config = dict(
    n_layer=10,
    d_model=192,
    n_head=3,
    n_kv_head=1,
    head_dim=64,
    d_mlp=640,
    vocab_size=1517,
    activation='swiglu',
    norm='rmsnorm',
    norm_place='pre',
    norm_eps=1e-05,
    positions='rope',
    rope_base=2380.0,
    rope_fraction=1.0,
    qk_norm=True,
    attn_scale=0.125,
    bias='none',
    tie_embeddings=True,
    parallel_block=False,
    init='uniform',
    init_std_qkv=0.0361,
    init_std_o=0.0361,
    init_std_up=0.0361,
    init_std_down=0.0,
    optimizer='adam_variant',
    lr=0.00142,
    beta1=0.9,
    weight_decay=0.18,
    lr_head=0.00639,
    warmup_steps=554,
    schedule='wsd',
    decay_fraction=0.899,
    decay_shape='linear',
    final_lr_fraction=0.02,
    batch_tokens=16384,
    seq_len=1024,
    doc_mask=False,
    train_tokens=157900000,
    steps=9638,
    dataset='wikipedia_en',
)
MLP neurons of a small language model. Each row is named by its layer, matrix (gate and up: input weights) and neuron, and shows model dimensions 0-191. Each number is 500 + 25 x the weight over its row's rms, rounded and kept within 0 to 999. Numbers have three digits each. A neuron's up and down rows have the sign that makes its largest values positive.
A block is one neuron, or neurons of one layer that tend to fire together. Before each block is what it responds to, as a language model described it from the Wikipedia text at the highest values.

Mid-word fragments and coordinate seconds
L6.gate140:496540484516492466554473513555471479471513468518522462547501463498547491503488477548529497492507518517503508526451540507531548495526512496430466526533480488481494551531531514489499498536510466485465506499495521505543498507484491501484491491539491480541521532520504508508476523475500446548496482496483534483488480530532488481505533485514509503535489532436524515516518475510484510550518498535497548536471476468481522536511516479480501467477497524544467503493518481507487527477545516458495517465496476493522523513497496487498517501480469499464527525486481487493490487488486513466
L6.up140:478542441484512452540492514503462479525495534520484484503532467502485524497541520528515464501509487483501491525468527534459508511501489486511457490499461495490545487507473455476508512511484494485512545494494517487502506489521442495482455475502514500474527488469501501520486553478467514525520505497487456464503511513497520538513491486487504509533490488484528543553482497519522524502555478541467500517498435533505468537504459498499505542511497527479499475475505488501501479486477513489486492476515478512488519472510482487480512472554485452505487492514507419479499509432460513536
L6.gate202:454480490511551466526521517480525517518496482505506484493492505504474526540523529471492555503547516515504514521472507514482473493500526511518498476545551558453525513495509516472508480498476514466507503467554454530466480437472519522522487465515505545492502502523502488493498534484485505484460498506529532489493555555555517495485506525497464511470507491470434515514455505464493509488503505527541489493471518510458476484492522466479487500477491489482507540510508479542540490496498474509538461504483483479522523526526468509516488481514498489525494469520451482502530472524490478526
L6.up202:492514482519525523521502520536470498497492490477491493530513493479513491514507534499545529527533535456505488564513547501504534507506520457468447555505465510504513510502526484475508501498509513465550500498512521519564474495514475470536518507438533467516479512525467536484478505547467540517528487516514532503521516540456459519462516493531521505501515479476501480500499523526512484528496508495508514505490476483444533483512501527468485465505532482480458466517518474517458496506512492445491528459506483503464456489530461504519537493469475504500475509479532515476509482482508466487
L6.gate203:477508522472538526496478519553485509501490473525518497516541526515515477532503454491506471473510492472505496492483529511460508514538522506527519523480551449491528491512512527473492479465478454520491534516517463524478491510541524504505493495476466477513489501510500532511516546503502537522458473493503535476510510520508473491480527499506491448524497519514497506535457518483511534494522530481499502483489454457519461509482472520482442487519478488474497532524504487542490473445520477510498565474455538522527488470498460493513467492463496519496492542515468479548504471536477525453
L6.up203:451519503454490541493509479503482455515498505502456510471508492534527553499480494468509492525478517548495504496496538513475478544537504533515479505503526499562501477502534464500468442500526482492485536476526490510532524487514472496483551484449508503548484486484492532521474499520484474525543522539497511525472494486510483506423544466490495501494437500543530498511506493487484506518502492473491503477510464494530502480486487470497512514522443502478519496483506523493508463503431459534475521525520505489513528496520505533520478452478493501542483500500490536490509501507525522466
L6.gate230:486469499509496479510514499493484460460473457524517487533501550474483500524510506488513543455478542480486513494511540492465451479512478479492449489483562532509478502501487543467499492498491476513523498546465469492485469443520496494505501500484511517491486496461483504476494534512521528530461460472494442506511472518492506467517515508552465522533515530500502523469492507470494518486545499541563504506526482509504479525474435490554500517534494509482550509471476509476525487528482466491515528502492527536490505504511513488522538523514468464510512493490526489520529538544486479490
L6.up230:477554460523487481482511539502532457464526484540559513487516503489475456476513527524524504544499482521478516479520531493483496488498503531496498501523508489495477521517498529491536530516530474467514512464497480518508490459516500477493554479481546526502518511481535516503536488487524489492535483534467461436544538508486497476492516509528489486485525499521498493512489493516494515529522522501487521533512519518487481515474514541509542452518524555533517454536525504512483515432481541505493538456463466482485514528517502493487520497536505479490474552518474496473499529524538497470
L6.gate498:491534488523557474499525472510471515532493536495473466505493504477540509499474539520448487478498509534528481510460464513477483521483492495490492550527492547500545448543500491523537457453487460497475491497494523525520493503463507517474497496468510487518499498489527480535491572499469516500506474486531477503502466566490485485498526551480501484507468547440502495472482555458491517483535520498507471496508508481527483486525524434529502497496498482511479506510523481526493485496495496443484501499512514469518536486500513470528502519501521447465521461505511510489506527481491512505
L6.up498:520489506511527471490554503495502527536487479486532477508534509505515469543466513506501529536497484492482533530482496463517534522483502538531501542506509516484482498526521493504547480503490491517512518485536492486454517532482468516514519467533534492505486486504452508515532518473469512540481494511499501489498495536478475517482491541488490515526517546464516511534497494468523608461475491545464511461541503483491502494500546500494490474479546456522469511530490484502481471509429478503484538461512455503491508473485509502496515528474504483492476512522477485496511490454450517489
L6.gate499:522510474507508508526471457484496512521509477513490528524488527552503533461506491456496468474488511492534515506468507544497509473486513506486526530482484524478492532499545529502478488515471508463487512514501492499489493462498450515537532482493467567494450502466528507446509468531544484479524467464483480485536538502481532533494494517493536480505480509482473488488482501499536521471496526521512506514462520468495499527498502456509483483482474498449456492483516504523529487505526444473507510505472500481470511530476484451502505478554481545482536485525448515453502456517531515528
L6.up499:523502502554484518533495488482461485494484511524528539480476472510523473527468522453471527542534506437514510475522428536544528505518523532500485534495474506493519453537514507497467511522467521474533520508475529492516487500543526544474478470482505512491494497488510521542526470505528468475486505528497536545467482513502534473501493479517432480488498498478474512504505510538506494554509482497490508480514501478456476521516474502506491509510546545511491515510491465491518536485518501488524469484536496460497472519461486486485491468496476498510502507453513522489537543476492458535
L6.gate595:525505507503516497512514529519468499527458452511496493489514558460548467500536449489450528514519521525511493500496538530497511493491520544530517536542492488531490487495504489488503458494481440528504510507504477534500539527508483499486507506498477518526506526501516446524521528518442491506511473538468527490498541492473514454488542520517461494503497487484523505526490542515491502527530480532482504514463483505474494517517507504489501516549513459500480550456547453495482461474498536520465500522494520490547484494510497455484506521526507484509554533508470504482501528533482449494
L6.up595:441535498484485509537491521469477512492522484495514497526492487506513508495439475496522530516497543497480500466497506523489485492503473477480489546480466474494529486514509526523563529446500479488537509465560509493508523452558508528450481503484486489511505510460496498524533479530511480532500526473521537459499514523490450498504534470505546476461494541490525485493496498482563506518475494525499492468497475471504479481459527506469510510490504490523522458475544510524460518472508438522478486487550528498497484456525520512502521489517493489505495514514510479475476517450496490471
L6.gate609:511451514480529541507453508482502479474512513526488499521511472514549491469533493522461539532508515531495508522464563541459504512488523448499513499484483502490536484482513531548474480529458508467515512515486513517515508479476493533470486501489469509528508474537494478466498526500511473485529477480488539508509507497526499481528524518478487490484514482501488477528480532482492497545525474506491530513485469511490451533466493443485479506509482491523496490545489454466460487428520464508474511521480508488541517507502472463503522531493447479493553551521487477503477522490518456494
L6.up609:448501482466475496490492483456435453473488469520465501481501492467507495500488489490492527581489530550505479495517494513492490520495462463504508552516468534539475455523486496518511475538517519492556518470511504503494494508525533492566497483497534527482523493519451549484532567544492481499521503489461489484537486500472550506520529506531524514546487484480547504491496529517513509509463517486479482492500506499494477521467486475473446517535490521518507477499497516505484488485499479503493475505470503494549492526473521471526497507545484512514525527493512488532480505495482480491

Mid-clause predicate continuations
L4.gate126:523468495517533496516482483521450485473527451512471487451534483469521523473545526514500502533457487521461508489501506492553501501491551524530486495518484505490541487495501489496492507484455497482537492473472439549529522498469528504534484496530475493556530506524513487511493520470533548486521491507477454534548478526485484506519492543515482516506476489505500528479487521463499520480505493487502516508496524483526502521513489453475417538467475491447502516497509514502515506495489534450514523493488496461549479503528481490488521468536521531482503482526507539509513472466489508500
L4.up126:471486476469517535502497509487466478481483509444439473525510531491508475511534531490470541485532449513490536525492500501475494523496526508504502509508490502475497507481521511506491501522449556475489479478504483532507541540535530473516497512503517512509445526539534507505498518483504504502522482507486473509493464484482488505481552475537494482498511464528494502460518484547489495448516494474446506507498501487487500545462500502484508475535500516536451583454510493564480511530512529490473516505527492522498480469501487475521519476494485561514501544533534508517483495509480491467
L4.gate567:446444432477517519517491501495506522516481462503458497490506507448509490499475504520468512514541524506498486530502480550519548500512497531489489515559504508521507499507472532485484512538496484538494456499466509511534507530462512504510508494492529518528520554527525519511497485527508503494528462513493515479534469510539468466552485499557508461507512500484468457527479526493483516517472526507507519541533488472537486519478498502496488545490520521504460532520489519522499503498535476488510506506504512498490499537538467509558481433541531505482492537497475500511473508470474455497
L4.up567:424518481512504521478528533515471523495446489498519489464489539488505468524484545499529476508511509545526507491550498459532525561509452537492504522586524489506527479491508512499497537484484501447500482521481514474537496494466494457508510507508542501526518475509506514506515493505555506517521486480457478507506475476518523525486548425508457461511512520482478527543489488522490539500506506486501515500556494529457454511499521486493504519501479516514495530467496491526476505477466491502489494498514468513467480495518498505519547490514502525487510549476517518500497515485512504526

Adverb suffix -ly
L2.gate55:535450496476485493473524504467550522480529476495506501494507518499462443513500479526504520492499453526474503550472509529501507553491516471530454535533477461544487493473535513492493478505493493541506508478475526472490501475538519510486508500521507493502511486522519535475475491518461542509468463479480490492480504476525533521510476448514492508481486505540498523498511563515488503558501518515512522531499535536510514486507486545506507482522497488492508536511478461456515493446478464480501487461529493490448483521485498534488473483491525506500496529507477546503422508473522483535
L2.up55:482501492487513513517494514539565511505508489533460488481492494526509491520513479518533485482501480495474498535490463489505486531461520493464521502532464497474541488491510465491483486467505486526462489521472535500537512495492534456483489455495484518547466507507483517527499490468495509509501512528469494523515536481551476575478563491481503516480493487521506497500475483491497480501510447442493517524497542462521458494506499447527516501481546508492515534493548534479510498486500486526499496512482493525457514504481491478512555517507553505536481472523552483513548536505526453508
L2.gate382:559514493519517485512436510499489544480509488497547484506534473507542516525470529529532543491487481529502489493533512484537462487511507488540499482468460510488489513492507527452593481489523522483520500527463470547483514506528502500508476515502479505499516529503481496477511474506474476511510477524470499565500530495510442498512498502501519473508483522498507456529478504532499506479501503539509500478538520518470476531523542494532500499504484491511480515496504554453470475534534518454480483479537511517570508503494504499520499525515513495497530510465506486464495507470474553518
L2.up382:540499521495490495538530448529477434468510467469551440506465461522516538479505521507500463513453545514502475516500540510527475511481502557533493480463497467518507518527485487519521455479482479516502502513524514528497493494489530464478478513468496491513458441476501479479479477521486508518462490484467503514517503543545490475526513510484504499490515468484445453511495517486481458517499457526505479505503495525506512507463509478517489484463527458529486479477494496515476494482507501539567491480485488553485491487516500482518459528488493527485537499489486505505523540500465504510
L2.gate435:507491503453513477537471491470516529481533492511483505499505463523529488524504514527505509519499507465450511520486487499509506478472546539518472508542514552476508496475475483491481495487511527512489539488476494530515508440515505495502498494464482492522482566492489490530486483481425475543512482537490517505564467475473485462538547486538552539458522520482510513491481480482451502512505502536480520499515471517483533479542490481516489476489507508469498513483488494476502483507484472482488456512520497507504493550525482459529468479447462537524511485500538516557527496490489510497
L2.up435:478507475445483545592457504487537536468535491493504490495511510499489464521504475511511549451505492519481516492505447472494506518519485501517509532514466508496512493510491472496507522490504519528530546474452478514483538521521451481492487502514508506494536497520525478501487481514482478524510516537525470527544493498535484455487500480542534518452458458530530499540504506508465472492468523447510484549457497499515490517521511482570469514481505458513531490494521481480483479484487509532494475497461513491485534488498470504531492507501480462530487509524511495516487463492507489464
L2.gate593:477493504441500535477461479484537503495511519518512497501471470472524474505515473491560487515481426533496493500515479544488465513483459537517463534479507465489523532524514454524488483512516474505515463492464506539478502487497507530490452498492516542527484528534582483508520497479458477471518456525493481518494471517547458465478512476484515445472467474517526501489463507517436532506512506482507489504498484473497515493508494488520510550468489496463504520524505505478526458530504514483508482495504530518493520481498470537497498486480496512505534520526508524499508514492527469544
L2.up593:493537487475511483514480528519545497484506478510519513521504498505511510543525505502487517507524489438509493504483503499494541497493516486491488512488505483518463554520495449454479475521450516500503524471504501509515532510521490524489486525529471515489519559459482469530480486457460521475491486523516447512497520484486486482498516493513550505491488476448526464516488514495488498490491577492468525472477488466495466503528509543514536514493495475486518528468486497452529484474496450555464501541538545482514469517504475495476463498496481479507469469492507480529461453549489470470

Clause-linking adverbs
L6.gate84:491509518499546478496528460491502502531509518491465482497495517514494493514477501517499542504482472529530497509494490470519498472544500557466498509456522542491493515496497506504492515524532450512507448538483519514490506480502542476448504491516535491507481533505480526463508466486490450515527503522561509521544493495499478477521446499510493472516506485525493468485450475463444518521480559521491532497501511491520572503507461468500495522492482470503464488530524525473498520458479497480518533511506515463498497528500504481451488465487455489556503512470500452458496466483499502511
L6.up84:470547478497505474501477510507482535493471486467567529520510491546531503530497535525447513500473484493531498479528510460505494491476520523500432544497546487480518522520529455457506544502514504485486453492492496454537504490499491513464429480536533532521498505502493514490507489492520502513512456556493471518486505485494513527486538505529540519497490483518493509476497502516480521500519489515511494478475459515483490545487489557475535498519536529509528476462483484457476510503458486497476492492494560461504498516496538531490483494482534507498543496461512540505490468522515500491
L6.gate268:495496557496528521533490466531486510521510454515516506510486509482576480486485510543515509534510521525508462486495489437503524489495483498503512496507493545487515504484531513509505445588538510522493496512445495522491519470504510471483531500521513482548528527519520483495494496476518474456515497541496491518521466505501488484502534503496496499508497492449473500467490510487462529512509474519475505466544525513485510479497497516495475497502495545474516479504527478549492459478507513514445513483498467550529495487499537454514527451459505533486510544464529499497484467509554500508
L6.up268:468497498493527511493473502497486583480477497509517468511495564510517434508485490474508526482510501490512490515509453478503485521546505538501495470502477525452519420500495518523509542526491515519457508493524482462527501524471496455467504495481476487513470541531499470467508510479540463476563522499534476483510446510463530485506555519458470519527512487505509469509506455554494504511485478502493503528489502481482490493455462516489466491485503498495496470507521518506516512471515498495511547483531459498525521502503489469508504464519493525514526457513516519538505504493521504461
L6.gate312:478484488492546507526505528522495523523549481493513496491528502457511467522503481526512508465494495502509506514482501468496487459516495484475483503522479507519537497510545507513491510484472501501502463492479548500521513518488481489527488474468513514448573514561495503472555491523533482504503472540502521528548490487542518498494484515487499444535503481543514513510459538479469527484473530469486499535455525499501491496474520526524510506473552503527476476477532479516522500485529466487561506507466509500518490510516449484463541477542511521468517528526533476447517500513534497536
L6.up312:503518488478514512531556456484484476475526520477503489535521490493494487482514484518475424467496455525502496550522489499498461502520512542529490495514492462451482525490479459469516532499475496478522533523520510516507532501515504493488485481504478508511522493488467511480540549490467480472507470536495515522495522540519531516477494509538475483499533469495489497494497524522524514523474484485514512503504517506446430527517507462482551496430472463528479511479526504457506492530485481511481466474575490489507513503513471466474494482479527511526477493475521507526488484482502510562
L6.gate318:482457442555505487475463456519535555487533474503538503517501542466507509501482474509494520499463493543487525485484479496479451514487523504486447475506490496527509526487536488467506493502487509474506512487488497518501565486500533509481481531513540503542488489501518480497521495491517501489462506488455490512495525489548550482465481491509546491484482485484485491524470505534483563539499473475497488519518534514453513527514490528542520509519509497487541536483531523545487443500508481525516466454505514518487493500525509499470505510527548512524477522511485468527533513444501512510
L6.up318:543498499498509498530516488475498495487517496504549500477512492505515528523499495535506498495500480515515517493500483528516500523531495490496501462516465510515548484464506505523497497533480482451500526519499523494459495487529527506538503503565493497477481497498460463484461512501476523486498492478489491499493522487486496503496512515463530513585493465539504531492509470476506461490482474529468505533475482497532529484443475497506470521486584536511453496492509517521491517528491492498529483512523485503432467495524502447517515453515475446474487524497456541487506527494568502558
L6.gate386:460530507496537507489500437541479512481515515517485500541477492476522483521517484510545498444510497483539512510503477511492453482502528517514490473473536481483495481462544511480502503498518519458493526511502463470516538531490538508482516478533519528520465496489529473520492481476487543502504490477487464512571501485488537480539508441550496499529521484506507497451489520547476558504504523524510499504474501481487507513491531478517541493522525487500520514541533492488435479525466472502470441494483480546515473517508511488465476465509534547513502497518480501500473505482480489490
L6.up386:545498507480528530517483475484489476541522478493458475557468478517509510499502499519514446518438485498491508496541538473554474491534483502524511513499470510532490539504489508480500474530548495493514502527485532490511525536478488523479489472515488508481509491481492469493533487569533494560465510507521509478532509528508489504514489520480495521538518507520492523536484494439461499537509537517504492504457510491486503467556496510528465545482490471510502477528522514497502526531483488493551458485481480501517559519516563491486508516469503531489515514458511498477469456486491500500
L6.gate395:480525501510526496541472492514539538436509495483486489528491477478535496496475542459487500476497554489471519501473484517535505480504477494484451495525521521491486505494561492495518507504469499485471464480485491469526518468463502528523541510484500503574515499501504523528446441475530508520476496498501514552528455491504542551522478512524501481505503488491480499465528509465432524511501516517480526513502538479454504477502498536476479504476493514496480490494539501434521485491502533449509484536476462488480534512521510501493484503492518495488512485465525517470482510515479453495
L6.up395:467526452501521437525515483533516473505502473540504491471494503506494481444487487502489465468475546543476503499481518468483502550480505474516534469518491472489495506486501500504497521531516499484524490529484528492510530480465499482532505447529515486497544510460491489472498490526464475498562510518433540461494476489542483529506521449493483496508507466478514533480490512539527514504460508521482477535514498520532468485512530482480493504471487493503528520507466536499544504477528467487547499484453469461469514467489528500511548508479510490506489505492561513477473494469488510480
L6.gate572:536529443463508504523479488506487549503486462489454492484490527490469470508521496501524484479504539547480523525482456531514514507480461494467491482503491510474505535493549486473531481527518472509432486513509508536490528533478483537491569449501507481526480522465500488498513483547419472498517479522510489531508491479517470493526509508487482482506498510453415524504534484501493518465482511512483517529494525490460519486484496498490477508481478492470471479482482481481525525480503510543513534475469510541483511512499479457494489493498525535509501506514545488518499500519522541499
L6.up572:497531480539513516514488476544518541510491483494492474483473502503528451474536503526462492486537476503456481524467523505554446468458466530524494471526516508462513539491495490498489515492512517495500467452519491516529512446498506548511482487508492485468499480490533535539519495512510487472514497470562475499504525558511532499483502506526472479525486492489490474494486490513497474515506536484497526500458510489454493473508536474493519470488441502523478500456543485506516477517498472484497533508534506495499504437504471519500515499524520536464531541455489485487478509496510486571
L6.gate589:461503524532494535524507497524532493510499489541459538480499516486488468466506464510509487511539496535472526558515503456456523504570501474473505509528491474501496518465525481486456465517501478510457498493487421505544463524483533521505479476464506526516488526512525492493506499470485453494494505491515467478527462532541503527486496527499527499521513490472518536498486550475483524498535473495497496505483509495535501522516502485484465509483513484525515500515519485531470474505504525466510510464493471561468509484538468500511487464468490553449496544518538517488510510534484482511
L6.up589:491464484471516508501526452499498525510503487516493479498490533501500521502515525480525476474471482527554467511509469478499535503474527537512507490501512532474501488474477527472511522507476495504520498490477503497575516538500485484504509515490480525484509542518463561529474493494505499447515491487520504551519474518498493520498438475533530520521485460492467507498498505508487503472493531494504542489478548539481539456509528536496538498530475516468545503507495482453534548533476457519481499465541482544537490507514457506484469437467466519499489469509496502517480463470511517496

Fragment after split-off "v"
L4.gate283:516557500486498508499502478520488468485528464497512495558524518558517505504459486524476493484532531528497523513441529518510486465489526539522461500476512509517526503503493527456532501458514467481493535488526482505480545514461531499507478567499506533517548479539533512524475529512483543488520531500494499458503522498524522465518453515497494501500486499466512512486473452469535495505493511535501496532513493514510483519482447526495540516494464540484514496501512459483486464481486525480506534527473502483531503500484490480504459550508517523514501484528451497498486465509440474476
L4.up283:536505513493483460469510472488463556543536479447509475487522462504458529502437486510508523486517519507482504509520514505511506482470484536503544513505528447467516453513482487503507483464496510509485489516531482505501517549457497513504527507507516482537496501509502480531510513496487478496511505433562504492517535516475512508487516480491480554527512468490490492516501500532485547503540510479499493488489506494467512491507475471483515530468546438467487456511501520499506440456476518545491499507502454468540494469488483490513480475502534516517495503465534490471507497510495478566
L4.gate442:518482524536495490504469483568522494469507519518485504507522524504519511539491474564513514492475497537474514513478529545488516496479518502488508522465500557471483495506480521537509484492521507492493463502489482516490479505476508578551452498483524482518507463512519464493516523481501499524468463461534499504517471530520521445500510525506460489517508500492550547524474450507514521525518511527528495503480479491523518521536479472496500538544461477447508468519501503520466504485534491502519482503492514504565487520502495501523484522439486506512501541521478444489487503508500532532
L4.up442:486517487518549495491520484480475475522491528479517462476498515465478482514500523480471507455489527545496500467484520456473526523506514561453544504521512455503502505515491510546478499493500492540488490497505479496483494501475520526531519547514544490482498476494523493502485505519492501477441496486498535466540519539547497518512473487485534500537497472495513515535528514547517493458520532484504516482489500508502439549503520507480536474504479485500487502455482523538529507467475443530467470498503530457467479496544464485531540444509467487513485509493465487497501491496548525489

Paragraph break tokens
L2.gate10:500519504486516511503528491522519477482521486508476475527533504491448513456481509511495495495531484529438503532492522507496475500519512521525518482515549511480509485511556506467524501525521479481471482509458470503495505493461499510516546509496496533518529507488543486482455476428505541502536516482507497526519473526514503530484514490447509451494489529512476445548453506469507509510533488501481507494525500499469468497463511542542499541438472498475490530490511522536517504496504515523485526543525515496493543535519532521494520469533486527513540497513480440500511461474487528474
L2.up10:468475458510476549496457492464464518503516511526513508480513534471539517437499502442514554506463519480469544455543510535475506536512480465507509510430522503501509497531487489527476480472493540486484489472505505514517477495476533551460484486481499501509512482533464519466531483501498513514490507478521539490517470532462532476473461488526458478510508545498507522484495502499510505506488509513527484480483521445520531476486462525472527497506506505513505516535484501516511524489457466480510534539494468498481479477532515479515535458486543485475497516503531504510512527535505488536
L2.gate341:483439493533524509504442468513502504511514493468522525503501519491486551485493486502503509479485430530472499495494502491480479504491496469498543510487542481510480470491506508510503542473485448490476492517495507488512489484474487512462463498486497460474524507492500452473514498516500450509509458484495547522562525518490534521473493565518485466492512522506472487507497487498505533488473474522500495472480474472489507482527470535556492534494497530477467505516493485528503511487494502421508516503516509505471492450518524472516501462504517468472546522522481465560502436480464518513
L2.up341:491487525507523544490504465583520501507490481510505492484471486495482495450510500495498537555470496513486504494499518500532485488538445485493527478493514491483501443467523538505499533490521480500482460506482462490488530536480471507476489508504469513485497500504519496499491489454490521537528505509520479538504490465502513541471520530489512489542529510463497486524517504507500516469480487481528488529508563478482467480523484510533436554503492513502449538553489492512525538500469491472561474503476481524480541474487490538484536506485529528529503497509533460454515482483481472496
L2.gate369:475487521511517511462493500492512458448516516545483496483501499485517495523498468480516539492517503516528494512508463514516522515488495530477528505514508509570521547518546474499462518524515452494527472494465449527534519481486472486514497555507493484524500490528521509487504504455526465467467490527542491520532523523460488495495486528491533444504508467461539495487525546552473509463540499505533516505523522483478471503453448533509516492501507519466479519492493490500536499507517458507525476500521509534492503483520508479514510481468502539441515490501510528504565489483534532510
L2.up369:498464522502480552519483456460490558530544489512523528452517552492501539472493511528530527486516537489513501472519497517458500500514483517526510496479481510497475469475490475511472433496526520520488522512488541534508454507458523497488485503521488498489501499512550525484492450557534458489534504481525458478484529508500479518486492488458508514514558522468495536494522532530501513491483503476499523513503494519519504482464497462496501487539474477484520521504470466508491515500508552542516520532445531475495499472498482530506483503479533509497560531496519528515499514555490506492
L2.gate393:500473510477474492482466512489505494518516532494519490474522449442510483480501526501508477513450482542451485502479518525524494481486500521519523497516506467536496452511552562457500475448513486490526541552498465498529522495489494536505548490473505499555480491523505490544514493495512490502536486517486500475531482522470473476502512493492492463487489520485463473499463508495496513496540468531500486481496447512481477458499450518452459527466511505497499524481486501542506514511507443483482483537480503537484533525510473448488504464490489506503513500516520474518486498495504483575
L2.up393:475479479533488486501470513497528486502504483499533517550511488503475517473495464463487540491544484509482472511473538481499521481504462479500510492486503521515509477488530505499497542487482492448422480519533494477504515503467454536478477487530552504498511509497497527504508496495491470522512512489477498449493489506475517444529530468516472457479547548471529485551489506496501532518508522501555512493532494523550436507493538494495553497473470495470473462508478505472507550464477516476454512500502459516488505492519531477527499493508544525489486506522451513511516489510462494506